Weights of a small GPT-style language model, trained from scratch on English Wikipedia.
Size: 9 heads of 64, 63.9M parameters.
Architecture: LayerNorm before each block, learned positions, biases, tied embeddings.
Training: a variant of Muon for these matrices, 501M tokens.
MLP neurons of a small language model. Each row is named by its layer, matrix (down: output weights) and neuron, and shows model dimensions 16-111. Each number is 500 + 25 x the weight over its row's rms, rounded and kept within 0 to 999. Numbers have three digits each.
A block is one neuron, or neurons of one layer that tend to fire together. After each block is what it responds to, as a language model described it from the Wikipedia text at the highest values.

L8.down87:476470462454506489503510521516469524512529491490514536482499490472526487518523527502428508506507529472494494479519472533516547524505500523498466513506533541544494482480474505486516558517507478508513502503474440512499540469518464553487486537463447521510457465485509499524488539500509505510
L8.down2077:458474436535481517507478525496463526463543523487501508479499468523491511519495494546518495467492522495503470471525508542512488543481469475517474517514521489498526491474503492469467510485495483531491511506466532477544551443497436466491508483505452505480494530480476470578495528529479500537
Responds to: Final token of a content noun heading a phrase that continues with of, that, to, for, from, e.g. songs that, letters from, ideas to.

L7.down387:473475446525496502496473467476495508477543489506505461494520460453483504515514518469527525511514494468526492515480509528479497517521473509468497504549518518530443571464498497509511487531543512490476492520511493521510455528474526528489507521476486525455501506538490493520492498481499508534
L7.down519:546490490486502540479497515494476495497492485439479493502541532487517503488498513515452486517494513454493491508509476497476489493523455507484493504494474516468542542479491489466506506508477494483474512536533533504458499466514472508517486519514482493526493492485509500554532510515517444527
L7.down1039:513531436436506504475504524485518467511467546479479471489439511437468543516517520525473483430533513499505519509487487501499489517483488453509476456532513498526505503516541541552486509514544516520509517519510504512515468506486503480503525514441476506487480493521523503526483491537504521518
L7.down2172:495493478511479542441492526518510499440522500505518489515482536504509530544505486512453500482492466475504494522501480455489514526520527505514468560514544502537475520507504492483526487500493518492523508476490468501566537513520501533452489541454503507479506489538471454529554556494433507537
Responds to: Mostly the indefinite article "an" (sometimes "An") opening a noun phrase, as in an initial, an agreement, an actress; weaker on number words like two, ten, six.

L7.down404:483539500526501503507489525493478494511457509483495501456501525499516473525490516523492525507482534519494513493502490498525437549517527476503470470501479495516516534498477496492505561517461507549486498515504491481495512524511491538502502501500498495488494507549526483518429500494489472506
L7.down830:478497537502507459490521472523549534487493517521530472521484463504434507504462447488517503487477519488508450493484496510486505503494503484516499527526551528485506535533494482494502425485481454525483511505485540506491499536447501522522448495471536530533517481487464508511505478490490487489
L7.down1712:482536501477503485498512486554526517500485497470484505472479457534520501508520465534495463459482519492488509523511503537495450514552552516525483516515486462495510520505538502500483466516490514534507471524530503502496458522515472496500466535498505511498508489489505520505505506498448478481
L7.down2119:486489550478504504478497488458519527521499544470494465474538517453536507492503513552471555505461480485496550492514481495454522482506511505494510492500490528504495534485520556501496461527502500489489488526508495534518577516480506516539530507530492544505471482501482488532488506529501502478
Responds to: The article "the" or "The" right after a preposition or verb, starting a noun phrase, such as to the end, played the role, in the rehearsal.

L4.down187:510479514544495539484485511488539529530478459497491488542535526486531497475478494538481513488462495501507536465476491448506527540508504447510475524544482524488516486494496526489524475487479519493493501504503515515510493498501518515471549467490498475469490552514525474476556506504502525533
L4.down291:547483494533513493522497552475556491541536544489501484479522477459510495489509512503517458496538508513493482507535476482551466526511543485531503488483499483512505505505494525501495531460494504528470455461487468544501488563517469507485486478480527454501469494526474513431457496484509458521
L4.down696:517488487517516562539499503515469486537496528466464490487469488515455558472493536510502493492546502523519530474507555501500535498496514489534492491552504505501512515498510481490495484519509507528521494457496471505518509547534482494539531466435470520495497507482521500493527479489516512509
L4.down821:514498515490498548537522545546466536457512506486502462455512525519533489474477484476500462513448442498515518481533465477492516486513531492512526514467546542531532468505546520503514496518476526458501496530517502524481493508485481517505532511500557536494440508501540469503480511560470486498
L4.down1076:531501477477455481556469466541547540500496510493549474518476511461517513471439518485491493546506502513537499472507497465509464480481499493511494484483531521495508523427472534501547480502482541466513543499461469523489524504541470481531499495491525532484527547478538508462545447498500499487
L4.down1411:496523481568496535515490495511525509540560537486466527471504525506473514487475441507510534518497461493480520509527514490519552503523517524436494493442523520472496513515476496508516495499476516460485514507473501501551497424477458511491490459502517500498455507532499506531483514466509506504
L4.down1939:495475487531477513526517560537501464469478504509476480524510508517484466468489462504460497505520552473506534472471466474511508514512533474537494510479484488541507512511471482469450486517478492538516502480501484524540511517485491499458488483510488510539517519516524520458538540495463564532
L4.down2140:476496520491511511517524524495502480475536471478510435486521524551481524532505522515507478485504482485512473534547529510488471549491525464508521493509501482490551532577493453549498513499446511475525476525524494490531500480514459495492497467499499509510529548539464508489514485534477505529
Responds to: Plural noun endings that close a noun phrase, often after an adjective and before a comma or period, as in festivals, activities, figures, investors.

L4.down565:502490472532515497536571464496475481516507488492482528493478517466485494467503504450497497520484517490508457489503559497443509471529503504477511498485468527509515496465488497498493542454517525426439498479484477474532520520509526472481498479518524464498485511536505506491504493506496503502
L4.down595:500503489475472502472484539500518464496496531552523491487483557511508505486514532493522496529492509519503452511526472541503491494467484476496484481497516435515491505472475490516535478528495509482505475499508456470453489446512505520501509519506483510468482491433495438512458520492508515462
L4.down623:466523483481482519469509530552504506522505477506492497523502522502475499486516502544504530502558579532496446502498517520501512484535521514546482469449501527499488524477513480468500475509473486467508478498490511485508538489526526460492523479476480510511507504487535506487504535477539523481
L4.down758:513491481493461487514509484558501547489499521537498459483541515443508494495531472506461482515499477480526481492539482494563514524493507514504509498432502521515514472475491463500507531472548476487485489423515468502508490557494505507532460569517535486520482498522526477516515494447448475484
L4.down963:485476524522478502508532496546505470459493507532532471535477476475548470486486493490516516501513478530481454547448516425486547499555430516549494526542482463521543517502474509520472513472455499512529484501517470539481549495473528474541484490530503523509448494470468447490501529493508525509
L4.down1482:472533525478530431496491490515524481480531450530497486502501488482500509510553513521468484553476508465558496485493497500552487458516459522487504511504475521523519475509471521557501502509492488508490489474518519505477496492472537525509505496519480476466491472449539538487506490497470444485
L4.down2229:500530509528500479538531468508528589501509561504454519479536520473491511495475536494431521456515489498492490490524568484480506512497470469479517484475510470468510534459491515512504526466516551439507508520471503502450484486504480507510504500487452488511449489497538487495499521498483529506
L4.down2253:482518498504507515528510505503462497549531493494509487534511507460541483544476520531469478528529503511488497477505441464499483475504495493516467486511496533522486486481517562497500543511502534524511492474510490475492533506479495527507486487493516508502477533536487542474491475496501472523
Responds to: The word "of" after a collective, quantity or place noun, linking it to what follows, as in "a series of", "group of", "village of"; occasionally the noun itself ("Town", "body").

L7.down266:511456536495460484515534517494524509479507499453491508511492526490474512532484467464509462531488516514498485514464473472463504496536559509510491526456524479488475508485529469475502468502516513473532460535528458531504476522513501499470518510531507549501489501510519469517470519477469498520
L7.down872:513500568486543530518521486467485510480448484496473506532536492457473460524512490494519477527491494536534501518466460483515462502474528446472471496529513519496487480504495509505507484530496488501464518502514495527483491509490483562440497500517510451518472488475505483494497465482535515488
L7.down1571:463497484495517491486464512486502502498494492494475497520507486490500455493498461490529508478530513519479517514482470507487485537531502515495512483497542478476504490526463468502465511507525500495510502479500423521482478506477489509484477538461518508486517470435473476508481512491490498533
L7.down2265:521507525533547502491527482480540493479529484513521490464488467506513515531504529561520487501516505479488520491517525486497494498472525497521461506506462487479452464515497527484498471498499475496490534492481510470492489509466507486502534501495509542511465481495519506509499511515495499459
Responds to: Conjunctions and commas (and, or, ",") that join items in a noun list, firing before the next item, e.g. "buildings, neighbourhoods, roads", "artists and musicians", "boxes or".

L8.down1232:486494496484475481520493507464508496519527503506489515455519535501543543514461524491508520512498509457524481511472498496477557513528460523471495487476485492493492498551502517521481528510462526499495480505518533439471524473478508521507501477509484528513522517532489473501545499489488474473
L8.down2236:533533518506458510480485499449467499506500527472490538517487491471491487526517492477481463493477537505490540544486449534489527516555529469504472516496503510479512471459483488484513485492511515501455510470506488487547504528474538499530533516500490420523530549500501507504525461486504466515
Responds to: Closing pipe at the end of markdown table rows just before a line break, especially in election, sports-stat and results tables; also closing == of headers and last tokens of infobox lines.

L7.down559:468532536506514484466501474493487487496517491524497489509473495501530494526482501463519441511471515494523521496491536501479485484516552520465498497471508500497510449484507548496506480515483488468456540486507456475460510541508563489509457516515525502455518449523532515453486458461538462495
L7.down766:536545491487523481512482521476508456430483508504498507490526501492524511533523500498482549461494533454510466473473471504476528509505464520527486469513478500510519484483496513537498495508513500500493478479477498497483518512492525565504501454444500521518504493494512485518491490553521524480
L7.down1081:522536513482513489490479515526522498506537490526508514518516503506518467470459523477509510553487523517513507525514491521486495483493551468539517523497516542446499490489490489533474516483500483518480471486527504493537472479512506548459532471477529526466520482502511477473489536499522516457
L7.down1531:512493494425467501503508470471524520503504555482510517476506518493526477528509466458509481481441519493502511474486538481494491507496520487492503499507498508437531554464536493497495491502523498526528507494514471486453467484487525497496485475488501529492491462491492481532504486503519505518
Responds to: Possessive pronouns, articles, "of" and adjectives like first just before an expected noun in biographies, e.g. "made his first appearance", "began his duties", "expressed their hope".

L7.down1:542514523516470508457531467492499487484483500492542466476561485476479516504531515528506497513487528514501504514510488512555524468495528510531501509508454507499517508502526505530505496502521464452524498523503511484488482512502522504540533474462489437552478504466501483536496497479499516547
L7.down232:461511487479489518542511510538518481452472500457558482521537478531510502477547526512439492525489504528518536479489520492471452473488476493488487510480536511512535543498533475510516519480517486521467493527466497503466499542505512471456475482517478539508494488521513509541475454510503501514
L7.down1827:501457516511505540523498501499522503474461495444513509529504485505543529494485546471497472492478521497484479503468507485462470449496462502528523474504475523493496543505478554477520526496492497488472525442488536495485535496501526475475498487487513500531508453509518512506490516540468525520
L7.down2217:524513527521518505518516531488494473494464515484477501465504505480526513501514542480516473452540468453483484504448467525447493477487487482478493514495466526475473498502417513462464525495532479489484507502518505495474488520481547518489518516486504514543489531456484437477512480424495482499
Responds to: Connective or verb tokens that open the second part of a sentence, often after a comma or relative pronoun, such as only, with, resulted, However.

L8.down97:475483482528495493494506515486511489496470467481546498470511461478473509492488519502506487489468499509509524538512467524520518501505467432464491473511507473484493450512473510518490501490517520513504542511490504458497475549487470505501481509502468505500520505474541482548442454490501537470
L8.down710:504473435527472520483480453508510541538500518480497493516504488522520503506544527516487493462498497546497491505498501531508538512472495495448502457521553508455493483442477521539465524512507549477524514520492499469528444501472508504476511546497476478482496497461485491477472498487505508488
Responds to: Token just before a main verb, such as subject pronouns, "then", "and", "to", modals or adverbs, mostly in biographies (he then became).

L8.down830:511517530472532469512483483483517506527444514474495479537487541479502461507489517465484491484480488481484512511514500487531496519507495545470516453455497518555523523522514445509458536528472542503505524520474543520494498502510532511489460493470510540505479526467507518485495488507513487564
L8.down1681:486481523494514482531487509534498511512496520496527472504491518515510506492497464486514494485496500523490515497493462476457500520533505502489468497490527458509501507509493508484507500512503513471484504488453478520484512488489478547514521513515555513520527489487456534482511508494503491471
Responds to: Fires on "and" or a comma joining paired or listed adjectives, mostly in reviews and descriptions (unpredictable and intense, destructive, and cruel); weaker on other mid-phrase words.

L8.down651:489525473476511487461513466537521503539490457515482497513541495479519462498491469503509495505549500522498502550503521516464510504497527526537477463475495513504489514462474469499502526471511491514461444474481512538480469523503537450471544475495466493499539503482507526534531529488497483487
L8.down2297:519503465505466496457473471460498495510516492491489472503517500491523530531486503487499491502546505492563519510485539538470497527487522537456484488469497505502488501458513473512511530515457468500468423471530489487513496500497483523495475486530504452514482492541498490523490511528466483474
Responds to: Separators just before a number in tables and statistics, like the decimal point in 16.3%, a table pipe before a score, or commas between set scores.

L7.down948:496476513531484509459461517452529513506463524524521504528507459505465526459493542491520479487472488476548503521502533466490496544453495505513499490487485503521498502464480496523499521423502505495510484501498503510514469509503517450533482481542511486507467516490507465492408464483512500495
L7.down1303:457456450495480459515476500504568520545516476520548502480519468521481523471517483470512471506515519510557491475550500454481492500519494510498489472481505489542490520518506495478458488524487534493549496511496511482450523518478483523486501504472526477511483483498525513552521534507487511498
L7.down2148:504528539539492515483470486514528473492491493544469498474509503503508540546503486491519498513492483494488509498548468465462497520507498475474500503500524503520556481476476484514489515448500537470474536528481492502479551471485546477525475532491487481531554488497477493483467487510517519488
L7.down2198:526523526521497506458490498465509504518500480501500556522504482500499542484500526486466494464484467520518501498490498537475487510512559485457520528490541499541516513461501510477490506483479505451540473506476496488483510489507497457478504495495483489490502483477497504503477540551483551499
Responds to: Words that open a new clause and predict a following verb, mainly relative that/which/who after a noun, clause-joining and, and infinitival to, as in sounds that resemble, Smith and lost, plans to produce.

L4.down480:540510504468506502487498504475522528491512518536539466479508473468538467501474529500467498487479489461491513485501479521456520515528478470529530501504537493480481586449520507442482485511517509501528473489539494495438477495496544500502493465507510492484451529472527507515486534490547498478
L4.down529:516526477478536512488492530538503520516472482482479496497491523496510508526489505526452540479499499527484489471523494453522496524481532521493504484469518511496516507529504532517503530502475503527541513540510489511521517550477522508504483464514538503543535537449485504495498459462505516511
L4.down994:477515552514479475485507471476511477451491478502507475506498505533529532515502512498492487479500551504492476505498466470490518500483518501467453521504517473474493491542525540524512507498572537515534468436510463481488502488522503521499501507555477475549538508442506459513506500493507512510
L4.down1208:483474464538480510479466476533532485469524484520543536449509408529485515440495515478490537473520506497522465537489534478475494508506543530482523482493512492508505542489487552491492459483494482576531523494473482493505505519530516495542538529538503499555544497469474513521484482486518474528
L4.down1217:464533510524500508524516507470513525506511516519487478531498471517501490462517489490506530485512497502480505489463504517515505525567463526506530512508537526536510524503551522477471439447478441506464521491498500503476519483491512490507509471502484493548503498497493473529507529492476530512
L4.down1251:427457468509485483536498499502516514490494473484498495444518484513493515494513489491502496460443539499524540510510540501535532470497517501516545480490488516506461511486491467488505489488546495527525480518494486525502525544524476502522519529493449519525504490454506509481541514479507507509
L4.down1300:489531505510469448539478524487521499482513543511483495498485486467512532545498507504499554487482499481523545487508516472498499533454511518477509535503493474486523535512484542506508485509457505468484521534470466518505489516473482500492471488509506511527482497480431500488494511505464510467
L4.down1366:478455467522430475482447486511519455486463517555469458497504464509511531470503496450457489480492437499454498479520495515490505501491552527526470496494545471512503474464499482470505516470493504479542534523504484486525487486496487528520498516506523473481482496469482520517492541489471524524
Responds to: Relative pronouns opening a clause after a noun or comma (which, that, whom), and adverbs before a predicate (also, only, then, almost).

L7.down577:506528446493495544510472490501517493494482518456498435469500508536495495481480469487489467518504496525508512486503498509458508480507470526464467476543494559473495459488490546490495588508508486522512499465494475536469499458459492465538512512532526497513470473539470485507521469493468542500
L7.down677:509495511486503468462557528510506509501487513529494469514526504512490565448495488488476529519468511524501509511505490542551494512475520489494500487515443482512489476490487507509547486515504491497512492511466494509480478477521466481481503484519537559493516490516468508486497488481522525502
L7.down895:509500452501510534517499497487503446494469476447462508446546507519471521500488534482525490493524522535470526487533525493499464470469517455505485521485527516469522526487487518490484537488521508499543542520526526519519455492476447472533464535474502527490525489494513445472514513513491490520
L7.down2019:514490479523478469477468490463542516536515502526513549500547529567493544507482512505476492496477486479525488494473517516480527508491503475572514523525463501502549507499493515439545469565518509485486518479465504517456522517482488463494473492526477478489509462482458494496534499531471512490
Responds to: Plural nouns, often people or groups, at the end of a noun phrase just before a verb or of, such as performers, participants, activists, teams.

L4.down70:506509522505528512544498481437483474495500511457522517502468481475488458510515494489534530502528511544494445513480504478512466516472516517514518525492523500436480531552476465507490534478533506511513520467498476520470510483497493527526480569504470524512518499518539472467525478499563482553
L4.down201:458489485507533539444499456497492515502502499469500500466472516492505475474492498525506509525545490517506493501486473529439465493486511525500526519486498466478510546516533463503489510495473499540490523482499521462509518450477484517499473518467527485544551519557526523483523455503539474451
L4.down266:525499479484468487480520501490501527509489507538503558472525502496507499530479452532485495494535509534486475473484449496529449526449579490499543489496511485493497480530495495518500520519475497480500549507501491462473513508485491489508507507487508536550459540532487528494478483501524525466
L4.down398:427484485498514516475509509487502532518476466478493511483493458500501528491499535494565505507491456479500558468498443487491481513510524520483495510484502468492527469486490491500514485481520485485513505488518531488466518516497488487498517532492524538490508483523499508483466523538474500499
L4.down1119:499481535499499507474507507488516509515520502471530434454510481486541480523477484514475504464520495498495464498505477544463532502490537509498515484495487476518489484456472494509562506490505538510505488477507513509450491506528487501495496446492482497497511544535518489491514495489509489428
L4.down1518:472487486516532449490543440522512479473489505485504496508507427499515476480500542489501511522480519516481489501535495477524457530493516490524499531527504467469538502500487477512510440517478515529546538524503523497496507541467476499547452518489482521480466523527514470473464486503490527502
L4.down1946:495504527500491545516556568523509473487481496481489484509519482499501475510517487509448484512462507493460511491453470499460480483519476482496523475514498538554490559516499510513561502518469524496490488498535513531527419453518494536452530523475533528489497538528492565518532475516504472478
L4.down2172:483470495516462505514523513496476544471473413522482514525521493502480503470505493472475471513476509486520519464501490505497532471503505488495488519487534489511479501507523487529477495529497431568493445511482470483497541529529473477520500482494441453502488497531489495475505481497536531477
Responds to: Fires on the "s" after an apostrophe in possessives, mostly places, organizations or people (Portugal's, Syria's, tour's), and more weakly on "the" or "in" after prepositions.

L8.down523:514467503468523517514490480470486527504521469480554501480502472516501507545497506523503480537492430491515515446510476551532519518488493459464510467494479540506498448499540503487518456470487491550532509498496519495475473521496518503526494499500463524486514490512459479524504521524481477496
L8.down1171:513478509481447519464491499471505462467455545537487486522460441512522522505498521513514486481450516512521497463491510489496490536514555526537465480514532523481501501437492536523514466477475533451516491545499458541441495484536545456500547568520497487475519522511515491506520490450499523514
Responds to: Fires on the word just before a clause's main verb, usually relative pronouns (that, which, who), subjects, or also/and, in expository text.

L4.down150:514484465521458517457499503480509530477496501470518457509520509473491470500453531486498478522504488491492532479514507534508525472483506460498533471468516521526509510470458481487500523485515499493451490460473511477535491483485498470483496486504518500500516528499522486515496485486477499489
L4.down289:514546519510514506518489496483528518534486527467459519509461466502531471512514518482522497542487494479515469482541531474448547506493550492506509468516471489512493529511496469498496471517509470504530502498495478528452525508541512483530517503506462474508497526496510548511480502538438531513
L4.down347:511515474507494505489500522545514498511483532497526499497501479467485500492480511502482531509519495481476555487455494515478527483566515537526504429509498454508492486485484532522522511480507497458454479542447484539508511519500505524421522491494481526510484501482505472490490463493496487459
L4.down1184:482547487515527525473501529582522523456529542439512509458508512515494524514427470512485518505516462489526521511517503487500495523504508536467541494508448467481541447508487516508466541521530516537494552531511540514496510488521535486511500446517526503462545455503481499479445471471509528492
L4.down1272:488516489457484434447489476519495513453534477465487555494489500497492481466535461496472492501539511455549487493510510487498497493522560542506523525477516474514515526486555480466501550502489482447555495473524490498475505533488469501559520526488489489467470459473499535516477484479484518546
L4.down1469:490545537490570514497521504531507495472481537519470492476505507507518432477536479520505493548502457491508523484533482503503476546506520484499492545523483527481454511542498502486492515519486449478562524496487468495495510468465533477470490516546505537496533555470456469481534534523520530484
L4.down1603:502480492498491491499468493474512519464510530505498465442499496508522512484505473503459491479506483529503475531484475502502502541495480502501467511484474470514546458506537503504503507520473513470502501528462499520493513493494507503483530506496482445522523522431485475504507478526472524497
L4.down2260:529531512453481488476507481482479494514493521492492493505490486506482521510463499447514486552470521528565495468467474473528510511474485468481520505500508515467488476511474514479510507522491481468512520513548471544513544478504541510518511510499513543549486492508484476528508494521473500413
Responds to: Tokens inside number-dense Wikipedia text such as census demographics and data tables: decimal points in percentages, "every" in "For every 100 females", table cells.

L4.down135:447525503471522503454488444469495533495485483532575463488514489488535532506470515497523511532525449491474499480476487533477499509491522514466509495510506491467520524537524503529508493511508492493504521528493531496478503500432490508550504535518516492518509488495518509465483502479526477458
L4.down199:463512523508545485490458500486501465534494514469477470476508492492501498507494573470480495525510463514467476493513472544490508503515487505499457487557503477503484502543497498505553547493479518521501492476517499507516500505474505470496522512525492457511504479454528493468508531504495493510
L4.down946:491483514483492491486478517477485475543492523497541490484543482514464492498507487526544516523501483448465507468474502506474475516499518513510499512498490465507504516490457488489494479492493489509487494511538510503478467502477516568499470505512534468504478482469473482468526487492514475457
L4.down1324:487515542472470523504487516483540472531531535527491547492462509526468481513481450517511510521540511492486512503514491485457485506486502501478497509479479523481460520445467517486502496479458483537492510503515511502525556487479453516464458460530508454514496493488515471535526517516568524495
L4.down1335:485509519456508454518504493511509492480516550479498510500458474500521500504478456484502506482502560485491520511498505503504489481474555463511523474495510514499477517561537501465507537511502495512473493508537501516517547489471481488481514468481507491541507544497484507503512512554500491511
L4.down1451:496507473549507502497521506531485482482515489510467530476556441514505511501473492493453485512531500471503543479503490518502505498477482535465523502461475453525521505508478478537519507534491517503480479495506473499513486511525517486521536481488499503516511545496542557507520477532540481495
L4.down1883:529517506499481466511497523465520494551494551491498519518454464509515518496517458493476525483500492472523538500487500487542507522496489491507501503553487474487535505462497481505507528495522521514544490496468470491501465502542504512511499474463504487515493466493523476510518476533483513492
L4.down2049:501475526492500442546515492527544493493507504521521469463497491464505539483432503518427557439471507489539532472483541503503484492485544516473491479459501487510521480541503515456479581536481533471530507519516489480490448525498475505539517466489520499469519538489525510532540510489484504462
Responds to: Fires on "and" (sometimes a comma, "only", "as") right after a comma, continuing a sentence with a new clause or final list item: ", and the license…", ", and July 24".

L8.down141:496519482495532488503503484467524482534516483466496501527520426518491461536562522563489471487519509464512487494538487445476497539454556486498446525498499500481466437478500452524515460489522547480512528490544502493520510519553502480500518494508514525483470525526494540505516472468493494490
L8.down736:495509468517492510494471512515528527494491471528476467492518424459500476552483496487469462472518505499491503524448480503470528471495527516520488517518488534522480441532513523514489506500486501496504522485503480479479492506504524495466538476529482481505502530509523488496497511459479506481
Responds to: Connectors (of, and) and abstract adjectives (civic, political, intellectual) right before an abstract noun, as in freedom of expression, civic responsibility.

L7.down332:471538517517505478511534486500540507468462498504503522547465479464472476517496491507504529485516534487506547512517466502464476495503507512527534470460515502526487509534525478526470534465474496463480499524505539525535482527504494524519505454482517495510489480502500499546510498434486497501
L7.down778:498515499517516517493479483483542509524526446514489476471531484492500450510512501490464459519488510515491504534516525504552537496491500494497493493517511538490514492488487472532470493451494478525494500512515496483482511469496504530466483488546525515463458484463499524546517518506494522521
L7.down1275:473526473482481564497500515507490502503515465486500492493543532503479497514492525530485466500457525459498509511514484498509446502493500527489513505483479485503562488544489495499492476455490460504494461500491490481462545459507507512503480515490526483486532482512508493477523487489494505528
L7.down1930:505475474511477532500495480457528562530484500520494456523485457515501509491541531481484469520502485521469523505531454467519486506522525544503519483491454506491498497479486516519489531469541551492513523498453516501453468499457496482548520520492499502495530485466481536507448569539513463520
Responds to: Tokens inside multi-digit numbers where more digits must follow, mostly decimal points in stats and the first three digits of years: 44.9, 1920.

L8.down2151:476475484456496490524525518543556485489540470492545493492547485486521525474541529513502497470520519495472532529528497509517542508536526497519501476539507532546495479523496485513500523499535492512444503514450536485433476481484498495509529496453507510490473474520482517519527490521510465480
L8.down2260:506527507525502553496518461467482504499505449498470529488458489469513464519525474517513485480531513490490510516485493501475514469515512510481532492480495487538516491549500486496520493499533491500510496463506519511515523509469493477472495490523465502506474464460521533465484529495534518479
Responds to: The indefinite article "a" or capital "A" in running prose or sentence-initially, e.g. "at a hospital", "quite a few", "A mast cell"; rarely "of".

L8.down419:509526535503507545510514522499530489510523493539493499526495487492499503540477507506440542524463489473510480426558453515508507512478482533473519517491496515527462541471457442508527483571497494514468480506495507511446472514495502483489491508492547511490502530469486500501523463504523489471
L8.down937:486499543533524522485464501518536524507485482533492482458469479443495473512540488473489469539489515494551489539556452537523488493515518486512511501508506470507542523479490506487502534520468502527496541524476522491491508480537527481514491474541503467509528489502483486453470539495497503476
Responds to: Fires mostly on the article "an" (also the, possessive 's, his, its) just before the noun it introduces, as in "an album", "an expedition", "the 1973 Series".

L4.down249:483480504526488500508527520500493474522489487520550510504498467482479508517526502448509529507548516459525484543494505513499502460477498491489512445528515464477536509492512515515505528444497480439522479547484534443532530495487533501509487487482462477494536495481566511489469500463488564445
L4.down458:504511485478445509488529438509484502504463475504499500508473454469479533463458531531483487517536508536500464487523510495520472508486484502543452501509518540526481536488503494492475510503458514459459440533518481523463534529463495482495509503463509514515478502491495527502552492497499491485
L4.down811:516496495477521473511497500450497483501531458512480516489536527479490527490490498512520500503501553470489496489490482480456486458517505482483535553434506489501515527543507489483504501494455485520488498515455484526446487499516510522525502471526486485540483504493532555522506478494524518522
L4.down1477:486503528505489534496520503506496503502563528507491492513473503527483508497467555486547525510531462492544481468501505518510492490510485531520486526478525496497469527483530512557499501517493535501495502514463447510503549442495481542459502457486528504532525504473518462484500477497511529499
L4.down1506:515517547494510503479531516499541488502503505539508536500520449501539435508501488510539513493552514491506521503511487527492497462501478492457492456519509504464543510450467510513463448497496502463520499480523522505505512457506512503459467520484500478465513484462502500520511502465520527537
L4.down1774:519472497519531480536510468507530509471483484535511473505438503477467552506516508464528468457489520492516505488494533508482480482499556488544528497487541524483511460525520493514515494463495505493512487471512471490518495484484498474493520529504518577541495508487494505508518445508530520499
L4.down1886:453485469492503533524550516484498485510507506515471494533523522496507496486503560521459503484462478493477434543509480482474483500499547518521454518531521532487490490499483467511540537523523498497492562537456500507498516477461500487566551527514503490512459487554492473478508481527487490490
L4.down1976:468510557528524499453479478488497457507516489464521509461504481551515560493506518491459492475477506481518538509524471446479495469529513541506501477446509485470525527527505491533483470497514499484513502497473506530524502512458498530567510495478503534535529499504515507474493492490492497507
Responds to: Connectives like and, of, as, or, by placed between noun phrases, often titles, roles or lists (vice president and deputy, command of Admiral); also table pipes.

L4.down122:518490576501524484480501537500478469467532493491498526480470526505544514542500474528536488533503489518461516485465508503503511525569465489494514526533482514465500488475488492480502491494519477499489547478523462516493472478495484507510511521468558511494499463519467549494500517550478517516
L4.down160:490493472513435492530509496489513513484492502516511515527486494586517571505463514512506485472493532486477495502503485524471526488472510491514511496486523516474454485492501509470520522489474465511501479524491539484500508529503497470489497503451480514497494499489550553473497484503466513506
L4.down389:500473539493503529524496526519471524539525551520527506493497533489495498489506499471511481496519504493493493522467489519475518499469485481478509485498488483506495508472499493491471482515537525473483516478534480497528492490514499509464495504503500513464494476492486525498473494491462429520
L4.down552:490500521490522489477498535510512489538496514480468487479479481497545520492464508541508479529501458513537522498504489469553510497531500482460547459520487520538480521496489513528501459507494500511483530519497515509472506514502449491507514554495520458499467503474485488537484483495514504505
L4.down674:473490481463502483532532515488488518476463485531473518474568519546541486516555504541480464521502499520507479454471492494490506535505485506507501516488507517500536506492521484536544518509478509491493470507469482477483511491525438511460481472517498510475463451496572458454516445524462522471
L4.down825:505500547524445497480531526535519515467517489494462494473478563530477488489474498502513493501510493492508499485509482524453450509533526487540467501445511481490507516515542547510483522532494490465536479469494479489515535506524423528498503484505492508459493460533530530496486474482510505496
L4.down905:515513500481497528476490483483477507502447514533510450498497480500543511520470514464450529450499521506461528543429487486486516490460482479526503514482509548457523533507490528497553463504509511531485559540498501521530489501467475508495503499549499509477435454549517542507463483528501488497
L4.down1131:497458497542514481545503499485488476541499519507535482494496485490500487441520528460522500509491476502508535433527516557488474490499530488496500519549490498472490462502508502508526468517456490518497479478510543504482477541496487562517505525527515441496489466480502482519516425530510524498
Responds to: Articles, numerals and determiners like a, an, six, this right after a preposition, often starting a duration or event phrase: for two years, following a heart attack.